MLP neurons of a small language model. Each row is named by its layer, matrix (down: output weights) and neuron, and shows model dimensions 160-287. Each number is 128 + 32 x the weight over its row's rms, rounded and kept within 0 to 255. Numbers have three digits each. A neuron's up and down rows have the sign that makes its largest values positive.
After each neuron's rows, "fires before" lists the tokens most often just after its 100 highest values on Wikipedia text that the model never trained on. A number after a token or word is its count.

L6.down564:142125063194144173159095078139145130136125111137116090135154155137164044122121122140103176152053135088142145113152127151129120088076117159165138150101140153163100170099105159107132153119116099121133086139129079119132096043099100134187173121101078146125117117158137098133177103155089079083122159122082148067163138102082098087112152133034175146125180112126115104148139113132145140093140
fires before: " " 42, " number" 6, " two" 5, " |" 5, " one" 5, ":" 4

L5.down24:112115131151111156103091121156158203149134101115133210108179121138092171136072162101097129114200051092119163121163109134099135143098128103153174114083112123071110156100071097084124114043121140167078181116113147086105157083171108146114168122141123147085161147161178119107103070130201078167098120145131182155120146145110124093100189158080116109154112134159160107078101105111158164099130
fires before: "3" 22, "1" 17, "0" 12, "2" 11, "5" 10

L10.down530:146121086090133140181079092140121069106132112158135152127088137118103086142089132175072118141065101142179192082120139070071160069120129129114121177127136122111047108164073124145147094170170139147124136125149075170138143165175124157097130086114091156167080187105065174107071109143116091108181103105076132090106146163112136127105140154103186143132117083142123145092129118091075056122148
fires before: " |" 31, ":" 21, "\n" 12, "s" 9, "==" 5, " date" 4

L5.down411:084117111145152162143170075130105125137216083146122090153160132166114110106115184106076111136149076179158131098162111134161066121162103122176140143124160177159136174141086159084155144110157102128139145153117124140155107167123091177141105132099209109170190152135150152142100146126122124116075094103091138069170058185121119121132109114152105106146146127090107169056183158161194117100143
fires before: "-" 27, ":" 16, " UTC" 10, " (" 6, "\n" 5

L5.down40:116153114124154098131133127106131137088092153106093149146119099139115112160141124144152124117153130101145171100133169101128151177086127123147167084113100141096152163118119134131129129116126094117108121128111133106139136132100120117140107116096104169140176131128132192119152134116126166104105121119128153150133096134089172146127133134071127140116125118095154119124102149154095133000146
fires before: "\n" 95, " " 4

L9.down402:177162109115145114109088150135072113150114141123142132143147217136152142108183197171139140145160100243145144177123039107102137125132098134118102148179078117159105159093143135110185141132132128113120086090146159124199154099103079114160130155120134140160087145184176161124138123124169143096110071134105100167078155110166089107112146117063136098106100157105118108122153129149118125090161
fires before: " of" 31, "9" 19, " century" 7, " " 5

L9.down108:188068176142134155160159098149100103116105172145092083165143154118139144150041166137120130142128100172137174080139198172146115116125132111146148192186197164105149144167115164115168118114144139154130183116145106094148156119132066131188106176115107114116110153102142148121120089128087068109120146137082177140120118103167040116121124110100097133124063177074134100129126106107136110123151
fires before: ":" 47, " |" 9, "6" 4, "5" 4

L10.down308:120112160120115202151104160153158014136104100149104163096149157117095150121161125140109056171094073101154069126104100084103092081113132125134145135153157167100112082177115071132120143129126129144100165081143135134096146126152135079110209119082136144142141111113118140129124098167168179151113100139132121118088171083188132123112176096076150101169122098128172164086125085169163117178165
fires before: " |" 41, ":" 15, " of" 9, "\n" 4, " (" 4

L3.down594:146071171114076125126124221118097155175143172135154100102143166152115121103122080137119155098125123078107164099134127063061204184077078120168098152093069141127099144161087125161092245154154100125143101154120125107167094132151118122131124139109121182124175118123112126091107158116104146106157093097107165123137166119173174125081138154113178118147156154082156138139130092152132131106118
fires before: " |" 37, "." 26, "3" 6, " in" 5, "," 5, "0" 4

L10.down408:166140062099203112187121156156101118020153138078098071139114176098060179068137075145141079127109096081096150128126139131151140111169066201119111144115116142097148154127148136106151080070099056119096124096125097152222109093112105092097167120171130140152127144129098112188089131115130117121132137151179097173096156047135093115120131092113147148161110158110156096183078111148103105107096
fires before: "0" 34, "2" 27, "1" 19, "3" 11, "4" 4, "5" 4

L10.down647:128149076057151061175123124130193136120155146163069208130101195110114158097149141134142157107082095112092106113104096076076097087109058130121109112142134119156158155189131147156121112134122108165180229137144118145164101148119112092147142075125162168142139140157113170139156100182133077155172132140127112112114107102121161170124157121132097090064094139127137119175154141179146115042135
fires before: "4" 65, "6" 9, "7" 8, "3" 7

L5.down295:158137131105150106092138149147123139118146124170160151151126132128111074153145120144124096104141092101137092061104101110116146134100138135129112057127118155132130127146133140111121118120107113156150156117133091107151136142101171164123192180137109098142149156154032156168142137132120146067123115146084159178144110119162101152121129097127093132109156144162204147094179158125092075000125
fires before: "\n" 87, " " 5

L5.down190:080124132098104082169144133096172149100125099101074145080155107168080104081095103150126164171121093119113093116160150088189146163124116120140105185119150051059168102100154130109117124126074063121176117075153117104158086131133121088111166115126116118163147115176096110115151070114157179155141127094164099113162091133142090204099151148089153085158176123087112141042085144120111109133135
fires before: " " 28, "\n" 25, " +" 10, " −" 10, " by" 9, "age" 5

L4.down675:124164092133122062142135174100141135077134139118097158112084128145133133151159116099181118129156108092100143115121177133108101168104159135127181054106100132125148121142106129146149145097120137158153119130094161111148126118108128113146100151099064127142193155123085121115176144105169143115123086107106155156133122132133160114192161070104093161119115104115146155109146164162076082000106
fires before: "\n" 88, "-" 5

L10.down77:142084083136136143173135132157128098142104103068133176175141182137153137170124212114143166089108111102042137119108152129160161119166131135074132152118136179103150072086152090092102151130111134171124077174091138116150106102133147144126191113137108101107077171120129127156136170139147220169173076130148135088096142133193206133088161105153154089126103121135111157090124118121088122056127
fires before: "s" 30, "ed" 12, "ion" 4, "ing" 4, "ant" 4

L5.down602:084125139118131130114084092082161093151157081128086124159126159080199079115144147177132054134144090123150090186116108106190107081110124131149124135142155114120046152126105171093137137112063183176134136120122098123095154168125127180135127138101093200148107116155155138135121115130128127107106120122154090126085092107080131118118153071040121151158107057134087100105147110157138143104128
fires before: ":" 35, " |" 15, ")" 9, " (" 8, "\n" 6, "ed" 5

L10.down772:192084164113149159112139121165125098137134095060127128113155098138103125121132157177093086054084130201141178149079122078097149068132089129127165166127125118115147123200111116147181132106103186161066127131091104165088134090105099175082135139149155149144120081147139182127137129121171090139113142145096113169089146113119161128134092170117080146100120065175110158145102187124201102124178
fires before: "6" 17, "5" 17, "1" 12, "0" 12, "2" 10, "4" 8

L10.down571:175129174147160179118150157083113184121145127143131153130159147156131090165149195125137143164135115121094133140143119157085118142116138128110158100082154139108157100087107120139127145111162149121096121106106177051142178104103130113156050123139134183171097153141128082106149121186153076111161090163188111108164122155159129125152122130081122120111138129078153079153156167149141102150071
fires before: "9" 82, "8" 10, "6" 4

L3.down222:136143118080148135153111109134101137160102101177190205132058120116097189132124140108171111127095070101108075142107144170108084150171095157098090126111131030045159122089065042097131105117139173093141140146082154165101125086169135192103164136155108126152090173155065103113094114137169122126126197129098104175122068120101125109163111053127105109113106177139132156132101135139176077041112
fires before: "3" 16, "1" 14, "4" 11, "8" 8, "2" 8, "7" 7

L10.down805:115108142160141107107120141108149133084117118099118137103120177145146153088156142152120159101085145191090175127110127146106119097134104118134165189145104127109103080150118171157132169161143119103107088124131145137045071155163161180195120125143134111082071094106135179175142153111144075116135130067110118070111110163106165130126124140179137110114097098126116106116123160075114185001102
fires before: "s" 24, "ed" 13, "ing" 9, " file" 6, " |" 5

L9.down224:133132066168135133099101128126173139053133153142141122163108181153145122151098163128111084071143124187110176147113122132059099117162179084145077112093103078137123121103082107141186066099121115146126126138107124168101142136163110138119112130142101092031117126069045146145142099153174071111075108055090174105105122109151175107147084108184102179120171093154115129136167086094112067000079
fires before: "\n" 64, "0" 7, "3" 5

L3.down326:099171116092174120144138176139093105175150173051117183134162190148055046147116121114076146161106128103133138109115133185143139143081136095170133135144070152114145112175101137068181088113167094138195132126092085109162139124114112109178159154108098155127152116126095152083121140131102125146171158145108138159154109142156128150111120076124133102129097151121169137142156145136112110128090
fires before: " " 39, "5" 8, "1" 7, "8" 6, "6" 6, "3" 5

L10.down714:160153126151111182100168152102099138107121109132115089179147113124128118139107122133129095132108129115099133128127077159188093123043143164149131137156149096182089136079162130141113145151115187083128109069090177134129089161136142167172025115141125124152154117138066135165136114109154130123148173190154128133176125039160139089141087077103155112082157146177054102160096094148094105236174
fires before: "2" 42, "8" 21, "7" 18, "5" 8

L10.down363:064121132089154158142116140141105112103097110107138128108066147135164157127122097136128123150115107175149062140138142115118135127147125154090110132113169131103103096123135141146083144131130141112102116160191119177084160084104082135098111155162131140095140196160080132111053154170071182055120151158128138085098096146159163143176159195118113097113160091183093131077143205130115107000084
fires before: "–" 34, "-" 27, ":" 17, " " 4

L10.down95:107082156123181123101067140114119106096133167144143127027106174116197168091188112120090126173119137157161100119090094084107060108114111099122086118145197082137105098121119189146088126101140104048102126145166108161188118104115138131166164103129166150125123097168128148070128164116123187129151112157113105105095153106080097068086141126140134041135128126149086124144142158113152114215138
fires before: " of" 47, " than" 11

L6.down176:137135110088119149073129136114089095144162167125100157197144107077125103123142134084148128098112093145098079134113136125074107177092107209114147073093086147060155161152098118119142100135132121123182142149162126138135117104094125176137169167111117197126118071094062144142125133089135148150142127136166141105135148131145129143068077160183119056101161158106141164133142040146100140084174
fires before: "e" 40, "ed" 10, "es" 7, "ing" 5

L6.down461:159087159086195117095153156099135168063116170126156159164162106077058169165152163202173102112038140161138162166153114130101142121085130107128148117084124091092156151078115088168150130125143108115143137157097154155133125126137151139129103108124118096125108120167093115118122069134123123115090176164087113178174138074148113151147176155029122116168109104098135140134129181074127080000157
fires before: "1" 16, "0" 15, "8" 13, "7" 10, "4" 9

L9.down149:114132107148139110107155098119140123140115022153126068104128173104158124208134088092082106102099096143122186139108122088088169162114150066159145102086152131134102075177097158090114072053166116180097121088129131120126161117158151112174199107129133117148123143163092076098138097150173150089140167121179154128165094128122097118115112136107116150140115107172119100161160064101140133173126
fires before: "1" 50, "0" 34, "2" 10

L10.down793:177036137134200073117162162084116131112157098127149086182150136042134151102139150086124098146134101129187157147132119120159097085091088171123127135161079098133146112055179111123110108104144124174133108115101134105099153092070105135178071176117123169110149099179153170179117112096116128105161130165106111136129121051154138117128098163127180033138124108124123142117116118115124094064113
fires before: " |" 52, "3" 9, "2" 7, "7" 6, "6" 5, "5" 5

L6.down705:151081122150074110121111082109178171143123135095099102127099127155096074106177121170079101125137094132121062136143092149164140154139086101147104171111181187088156128094157147117126150151115186124169115121159077116126135115120110189124160128060157145115156103115084138107182129166109175110127142135187106091173118190138113134141144097118175124066173162118155074104136154138113119140079
fires before: " |" 43, " by" 6, "co" 5, " (" 5, ":" 4, "\n" 4

L5.down323:105147135127103129137164106134122130099139083146150134150110113131147122101138174126139142149158206115074110101139059122136138089145151132182151176133110161154116151091086105125072099111127163159115136128140146080125114090132151124148107138181062126144140142145081129111124124188156058196138145192166132143139117144072154139116138161163150119161072153129113093118133137152124136131135
fires before: " |" 36, "–" 18, "." 15, ";" 8, "+" 7, "-" 5

L5.down676:216132144078127151133139162165164120119168147109100093154136111116147126142135120200128076120148146123180147090121119140128133110111139094163148138094132125091157103176153153078130180106133138191116097126101164108160113130099190171189119182171145175123128190137058162120080153148109091090184175141141160117115092135117095110153149188074102122162094177140075116112143144161129143096156
fires before: " |" 39, ":" 9, "s" 8, " D" 4, "." 4

L4.down548:039180165093100100060123136216117115104118137115173092144173145100126133133146054122150122154117081160074106091120150184132182157059185139109108187120123096083137148141168143121138159139119152131136131184146120127131143208146129074150153069095081118096125125162149087186093110079134103099082080128083156151062117063129119198065082149119155121138139129133104161124135081082123098104139
fires before: "," 33, "." 19, " (" 5, ")" 5, " in" 4

L10.down659:103128093082165165148165168153091081107114103149175156133143109124160142113154126067120075147173144106086134098090138101123106081124117095078093152075060133117149147151127136125066082125103105097146149136097154102184110128156120129106189124136077125048163134107103142143080146088186140065154121140075105116138094088126148093124107100164137084069125152148097201130174130058164160093136
fires before: "ed" 29, "ment" 19, "d" 16, "s" 9, "ments" 6, "ing" 4

L9.down171:151152106118111125204130099134108140146070108168164166106178109121136132192094106134109123091106168138126172082105206162096070118160193174147163159158114148117102130162066105169121115115131124076118130098146074153179108088152104128075138089124117187136127141102147122158090122099122130095140074121062081098166127122076145133123126158102121085085087056198126154109099199148129169153105
fires before: ":" 54, "\n" 14, ";" 8, " of" 5, "ed" 5

L6.down620:125147068126183131190107107134126107059110133119155119070105141149098090142061151120107127144100132128135145122184054142132128165107184099075134147115118211136109140140140118105111160189146097115125119120169147108111139119129088111132117166188139139115183117065087102112141173179094129128107139183139158103084145107089115134145151125142141120190126106058142151123140148161082057052108
fires before: " " 54, " the" 9

L9.down430:146182178102136176151124151164127128197200153085110116128118128138113147115115145201106180174170125166079087156127117154065070072115115150124149165074132151115098134197147098118191140141148188147133093098088108082134099187113124158117113158069147151122089034149095081120151103155168135141169123085103129117148124156125095142151111166030144122153147135106093168171141134128143129057141
fires before: "0" 14, "1" 13, "4" 11, "," 10, "5" 7, "6" 7

L6.down487:105161220142127163174169120167105093175150155173124124073150153074168119111116152128131127158157078155108071092131122130100144103160158091169095183106141119155099112175088086085142097113175168126084190105237082081101147131106088172125080132169122175159160127138124092137092178116115065156136177150179146092136113119157080181129146147153150135234093099178113091141065168139096148095190
fires before: " |" 53, " " 9, "." 8, ":" 8, "1" 4

L3.down831:105112105147173153103142126100094136141088148135136123112131168092088136110157131062145092137120105177123149125162170100142106115130125147158104116129133151100093133145139124149164113151142188199132102182098147138170109079068126077114194109118143141121110127126135174141156166106154206111108121111163134200131127176093132162173125121124134185102124106145121144175133145130112153082120
fires before: "2" 44, "1" 29, " |" 7, "7" 5

L9.down452:064134180140151091115182135088162142126194180051163197102126140147117144052157120134127104183129161134104174144107106164110158172103086077140114144074163121143102086101105068099136163115185074129134122090110153150064154122163171097172113095192102108117109064158090128175145091112130143208166159171180117148183109153116162152119114156111131124226078158132116191115140142129127163188098
fires before: "2" 33, "1" 27, "0" 24, "4" 7, "3" 4

L9.down670:110175125097115227174143111086152066061101082158165092109123169068169127159121150153113090081159127152159149084140124131077137149139162077165190171121106146148128155157131210133149156192165151125146185115127120138132182075166113126154087149154057140107128127155083100097120145099138089151134140106110072150092093131154136165143153131100147091155112158094173148079129135173129125108131
fires before: " |" 36, "." 24, "–" 17, ";" 5, "-" 4

L4.down364:131163132134158123143147133130092108075070133169142170140131139146061140168149126135142140128138162066166155145132135101164116138084140143156193085070134107111145137115140078142114101132127087116112103133158142155121118090153139118159085159115141164142157151119132155139137147107156151108107096127132135142113096131111145076139080127087138158126136137096125108111141107174107102000184
fires before: "\n" 100

L10.down602:107089070123177141143157162151071126101124103140192129144112055110076119129156108148114117079141196148145136114108126111084094123141147209139144127188069114191127157117148118203140146111192152066087098095131149124130155128161129126090106118082148108162180136145133100192126137154130160107141124150177145154121102115160142132094160124111124134086144109089125214138131125142074128036116
fires before: "0" 53, "1" 14, "2" 5, "4" 5, "3" 4, "7" 4

L6.down607:133120161172159171123111129141111135137106156067098087091066145139156080195150093125134124114109147131112150129140133128158101104128155041160194117155099161106136081174121146131153109157152099139154137077177164124124114157137166144129139132112140198167166110140107143067108126112133164164115101107152176102105116150077180096137169134104129110132111149118131152148159156102120156117149
fires before: "1" 25, "2" 22, " " 9, "age" 6

L10.down336:094133123083145133145102074212105138087147131136130153137196134121130158113151073131145138140070104108185106128137166125139149115115149157194183094128161168141115079150166171116156101136104127171106159094129137142118162138112098077162141176116112170105196163160197134176089189130117095128109101149138114140144139080111172145091130133099107209112079147155120125115174136167164087134057
fires before: " |" 28, ")" 13, " (" 9, "\n" 7, ";" 6, "^{" 5

L10.down255:118155049138145174151054150132103132087142122103108194115175072170137160170161107160177064128148154135116119122139172162158056136170160116179127142075085120121102125141101127143071123146157092088099146166136110149151068111121167116118128117133080051071185133172129150162113128080191193109183119152108151218122124150141114134147185160147100095099096067070098170128114179188096110098120
fires before: "0" 72, "5" 6, "," 4

L9.down119:117144102119165087140139103177106128156147113125123125150132142099157098165112122089067087119182149113061117106135120154114150082127106114194137111118144127119070070111145104134156147151158175178132049124059116131133118124174150139097148108142157132191100114149172109114133152123121153138121186126160098096081095135109089114119169106069081161180136093135051150109152069120101115143177
fires before: "0" 31, "–" 18, "1" 13, " |" 10, "2" 7, "3" 4

L4.down296:085166149128143151142140138157129148061106130134094184131128159146176094108142139143104147155080133080136139065130146139125212120144108111174163122178079108152098149136118190124093119150129148175079094161134140149125118169129147053118091093093140117099190102121108098128144091187091115054154081142097134179193115080069176172137154094151136075138119094078146106146121156140106072154182
fires before: " the" 24, "0" 15, " " 9, "er" 7, " De" 4

L9.down417:172142113075145090085135126149103117084188068132138125203134107111194106108173141144127102100130076111125110104118118174130162113101123157085137149140110062064134115145149156143119174125132128127141090093111177131167093113136145094119152103140108158137140117061106110116102099128123129143125104116121174085093145115092154151155074070130068067146128137099138120131099154178135088134104
fires before: "ed" 16, "e" 16, "es" 15, "ing" 11

L3.down470:081119111115091072141103125143133185098153221120154126109108099125041156150089135150127174135102172113080141130191138121135162119125123172062136109113118068114134068106130137128101157139121117121207137058104136131127141142133149114158128141118121087143140105138100127159138067137118103150124133136143053146126119126156118158074169138123130140123118169116157150162108144129080099124148
fires before: "1" 34, "2" 31, " " 25

L10.down498:136085087148142110071103100144153117124103119115106124155132090164151091104113136119147120105134139118121106159105157119113153136137126207134103131165063167150160141108132128153108137139088119135034182138091188126166175139148118146085104130086149100093102068151118077091137085087138112156109115108119106156145145096129136165124164123058128169101049119124137116165176095136063154025144
fires before: "," 66, "1" 5, "8" 5, "0" 4, "4" 4

L10.down17:113094135137114116065155150114139142119127110139116131124114113088158115173212144169104149085121174083160182099157113111110163103104158076069133095065167147166174135109102144138130109129156100114166073180164095133123127172103152101131105117167188143157107106113149151104152126124237110122134162134112124080187097184111176150080094143058139152156072180113124116112140178064140112108188
fires before: "1" 54, "9" 17, "8" 11, "7" 8, "6" 4

L10.down355:143129176109152125110132103083128099097197107104167089142141062125112140149134158146157115087153160082113122135100145073113102134119123152071140129152113068109091129032088116134143180120139105101129100104132117168159149087100128173165149146082058158137149134150113076144086173153131120129136133124071095176157073111132143128157093115131120154166104163088120115123145200137137151000138
fires before: "1" 28, "2" 22, "0" 16, "3" 8

L10.down129:117137116109121133089115099111115202122151123133190147115182153104153096130102112175134088099086109114127172124090109147164171136138156153123152105115114141156099098194101128140179089101166121122076166039120079135110112121181161116126137154110143147081136130180124150154116097098101120157119070149116153209079187156166120114143137124097105160108124071084111145156149092148188161182117
fires before: " |" 61, "2" 6, "0" 5

L9.down20:153137094159164105081086154169169153107112186134203158136127104084093124118101158192112141126169124100166172136152094137153181074126138168108157114088165168100172102112071113135151119149090144091184110188152155099162144151072152050149094102148169069151093178208122115131150142170228095113135139106182107138084164155109144127121108124121102168074186068129146145129105147162164137149095
fires before: "9" 81, "8" 10

L3.down463:185180113112072110112079132144142071131126150112106157144140117144080099135121128111109210108112057178150134131124109198112112113092172166081121132101114109068069102117179103126166086136157090083217084117083116135163121107111125180150146071128139190109161138124170143111140091112184123107113156151141154161109172076171151156122103095101064158126134128198069079130178090152160140118128
fires before: "ed" 22, "e" 17, "ion" 13, "ing" 8, "es" 6

L9.down816:117096119154227151115092103098106144067113140145143094139077096190113138131134113118126138129088110160190093127145159132147153200154134166085096132176100156121115078171132126146144152158142149111115126060105095157174079092100089154172129113118148137218167126129107139075133156125137192094159124154111134130113191158084118105105109186171100141140091149080150090135116107133123186086154
fires before: "1" 16, "5" 15, "3" 10, "7" 10, "4" 10

L10.down182:122182141101101123130105147120187123116116200090190131187125133111120129147111136220108099133049150092170143092102062130095134138169153137092134129166142107148159106106085109102071107092173129167106133120173124130117112133147117110130092189137160132089120108115118066147195099141158101147115123140155105130120133078150100167143133098152102165133167125117079117138126113080126064151149
fires before: "\n" 76, " " 9

L9.down794:175139137147142106080108096133093138106112142109216080104155130128129159143168098163145115120106144174095161083177151107104149163111138181093084098122113168106163190099100147116115075106136066089143163145069164107132157131114115155114108169125084103170094165113125130100104116174098081130111184136089137174107157157103116165128106136071139098108091140094151134136106101137124188049174
fires before: "0" 16, "5" 14, "3" 14, "6" 13, "9" 8, "4" 8

L10.down751:066114088121108211129162160115131136115101133145114141136144104110171119133108142161163094111086158073184144131182082086151140096161115125134113158051115129092048148146160098125118077121075182109125175145084032140153089178148149097125124128095134157114135114125156131114122190164140177129181165114117156132103157150183138155132137148139067112143102114073165110108176154148087159155157
fires before: "0" 52, "8" 8, "ing" 6, "cade" 4, "1" 4

L6.down282:055129097118105147098092132128134149169131153148109168169138081143090118053106118124125148057133106104135126156086122130181113121118122199116171104128115175158136065152119146113153077138147133121179145118111127157157134128093106130150124114123122094145101136162092139144165047092136120149123125087131139135128146110138168081118141093114095119166095150144153137110112151120171139108122
fires before: "0" 27, "2" 22, "9" 20, "1" 11, "8" 6

L6.down561:084122164126135087123159140143110132126149157123097121146118107157063154168056076107145123091113119156149104165207148148167138191176085135119155063157114140134091123093074157134141163104117166172079161112137095169040131074104143075141118151072151112132163083157104078097137085138146113078157163140126125115153150116130141171068142135122166099061155144124170129144123136140082155044148
fires before: "1" 28, "2" 22, "4" 4, "3" 4, "cycling" 4

L10.down406:126094092150108116157156130174050127143138116103114147114200144150126150122061152147109092114122159181140139149104134106112093171162088171104053131150030126116177080113126153145179191085081091136140097162174156121202088129100178172085129093119091092076154116175115197085143158066142154075200187084078095172125109114115109169155088131161108171098142133120081129140155128136159159065106
fires before: "s" 32, " of" 23, "0" 21, "," 5, "." 4

L9.down784:156163099135179129145154094169074161131107147084122127077161104125184061132106089123107105161119077048105086146135148113155134173166192197160146138118164130171126146116149139117065158168143082138111159147118135110097142103161110144182102140166183106102129112127103141121099157199072074152085137213159130091153132201118119142112130152135079090159158116074140159150089090122091168145090
fires before: " " 34, "-" 12, ":" 11, " in" 7, " the" 4

L5.down660:119162137112132125154112155087134137109158167148148133158127102134152148168145119095165086097122119145154135155151171167108122138149153134088124150123077162134127134142115140128142157123168142142170153149137160098154156107094086160134094121134118107130146122120120072102120138159165095158155113111076148159115121127152124092128141092148120149124102107122145143124136102104106120000142
fires before: "\n" 89, " " 5

L3.down513:155135133114180136094108193140116109094100163100118122159116138098113124154138109106214123117136089178156184148132111179081087169170199143125107133088134132126120150110151157129130130095175112148096097146097109122195072134137135139152123092172132142126111106192100126145107106105167130069132124086082119163115142209113160154080110201125157139139110118174077125087110179109103151122107
fires before: "s" 36, "," 19, "\n" 9, "t" 7, "." 6

L6.down699:159186127122157209098099112198145147046138152165112127143118056190137099134121157139134093145098114141151169142105139146132110127153142098170097111106087088102105097163102173171119129078110106135086058149148139110121097025079048147145116114109110133108173158091086147106126122098131144050150099178134143159067058100188087160141172176155114087146115079098081093142108073161103138135088
fires before: "0" 60, "1" 8, "8" 6, "5" 5, "9" 5, "2" 5

L10.down486:118124140166150153131084137177115130064108120118099196110100066131177152176118088103121091127102132161138080097173093104064121168114163062098144146088136153158100071144091108120171152171120185136092154144141096049102150098119167120138131133102153123183125162167111105137142128190145174066111109088131150078123097104098115114134150192140134154126079121063069096145149084147078074189099
fires before: "0" 100

L10.down381:138058149187164189115174096150135101157148049135085091168138101099104066097145129140089192193128147125218105126136109186226101107126128150095153104155128167040157052077143052098193147131138170128188162115079069123172142152114121134122077145124145123146122123104087148121173125107163100171096172132133155085187163143138157114124165104124113176105129078105154099144156172135122167151145
fires before: "7" 37, "8" 33, "9" 6, "0" 4

L3.down383:149075113107171115118154169152125116115126211134128132110097118046120156185189165095187148061088115092163122143153180136100112136123110105113127182150159140139127143078119116151139126099115156131132148112126193160097100109100131185137147102146150154149112117172103123183109139137211158094133146125126113220172067140112127132158128078083101103123095150092101124163124114147143139073134
fires before: "2" 17, "1" 14, "3" 14, "4" 14, "0" 12

L10.down59:133067165144150152184113132137086077157097129151140138133135152093160112124101111147149143116074219125085112143143110078112092143082087106152111117150104164128140076091111141112152136196096076073103133161080119099090148159119141164116123114123134190129117000162109208104144131161070147154141111114085128140104085188107081125169123187099156151090116176105136082108121064128148097076137
fires before: " |" 26, "." 20, ";" 14, " of" 6, " in" 4

L10.down121:148143109130119178128094143151145146108167125123128115188142087115135100096073138111159112153151160155114105143134116073083115130136120165123140140146128139101102066076035153118099121166129126108130148147178146177125093152136133117129113089107161172103177140182090095070124138139109185117153124145112150178188138114136092154096148166134130137114122129089128137138106149093112142013140
fires before: "s" 100

L10.down312:139112083135143135166130176136159121125108113140113172166205142088119137110144092118159148100154086144147153157083137080087123158168095127112114091097134128112165117094107122139109139114163091124110140185098109099128078116118126106082115154164123185141118196129125157082108094129145078169145151125039109147115134170162164110067160097154195139075091144089133084134100139108103150046125
fires before: "7" 42, "1" 24, "6" 20, "8" 4

L9.down718:141066145145136180152112067157100128112081179180142134082123121092165121173162085187110170094134107112140092114104189141140099119147178129162172173148110134143128200134125136061094127108136124067062129163141134156154178149154150126107067106144117154141089130119102108146171156144045095087122114110116141085083134157137209176105124181129136081144144154114129106160054141137138126195137
fires before: " " 38, " |" 25, " (" 8, "0" 7, "1" 5, "2" 5

L9.down313:136143161164118127124107137100106055097186068127177145112142185101143119107108176097133150094093067155082120098176122110200094184108052130175195154082147143183170154154090179161178102164133148135131129135132094200089102136099112152187135201083103190134136119123136148135153135105105119151123128140157146110107101055113109137108137101201147087098135140096115132139165090180102123109182
fires before: " |" 93, "\n" 5

L10.down644:207131137108160150192169130140107120164108115103111141089079154121094125157091103094102158143168151119159151149113149114090151076119110139152092131082091089137119118163169096102103125158112095153143121189147119142145067123194138106152139122122070180103122178111099149136115120102138136110111156122152156069081122158075170177092122101132140151178181099123142095145116134133148137193148
fires before: " |" 41, "." 14, "\n" 9, ":" 5, " of" 4

L3.down768:076122075126139170196150119110100141074071109129115191050105161157101153146115132051116136108194129103201084113143148139141119134193165150167159136087138151117109097028152140095065190129174079136126147194136165109140132148159151131196182128172125136112121094076138158064140131148155148151114103113117139127158084109154112155142107139081105157124166151093160129148149169139094087123139
fires before: "\n" 63, " " 4

L9.down352:097115101089150136126150129140106105137135108118146143153128154142117103146168166192123117143093075182116171184125138096146147130137085143149157192122116158134122119124129109189099099097086131118146202107179169123143116091145134082156117118088115133145151140156072115176164122108177179171173104138082114169062167150163131160131068145079091125100100105123151082094203111128108079055130
fires before: "″" 20, "′" 16, "0" 10, "8" 8, "6" 8, "9" 7

L4.down315:163100132123133105154124153141127170133110087171129156138108142097076124100135142181158094100124169115149151146115132117097145146132120116131132093089125070114121146149119143161131134128098035112119136203110093095106097076087117143154104155148104145164160120111133163122111152106104110160136146132114131106148094139118157111132135109115125098125160092129181051097129174165054129000091
fires before: "\n" 100

L9.down721:121150143103175170148136179093131151068105098121115117111115094123107159153152164141128110148093102092123109170153174110087154162081174154124154097144151079144125078077143099165153140137122127133176151123081121177110057126102143138105119143100133146125164126101109138147134179117162118151121139142086127140112111116171166099188131129175104167102106101098179166134119116146091114000166
fires before: "\n" 100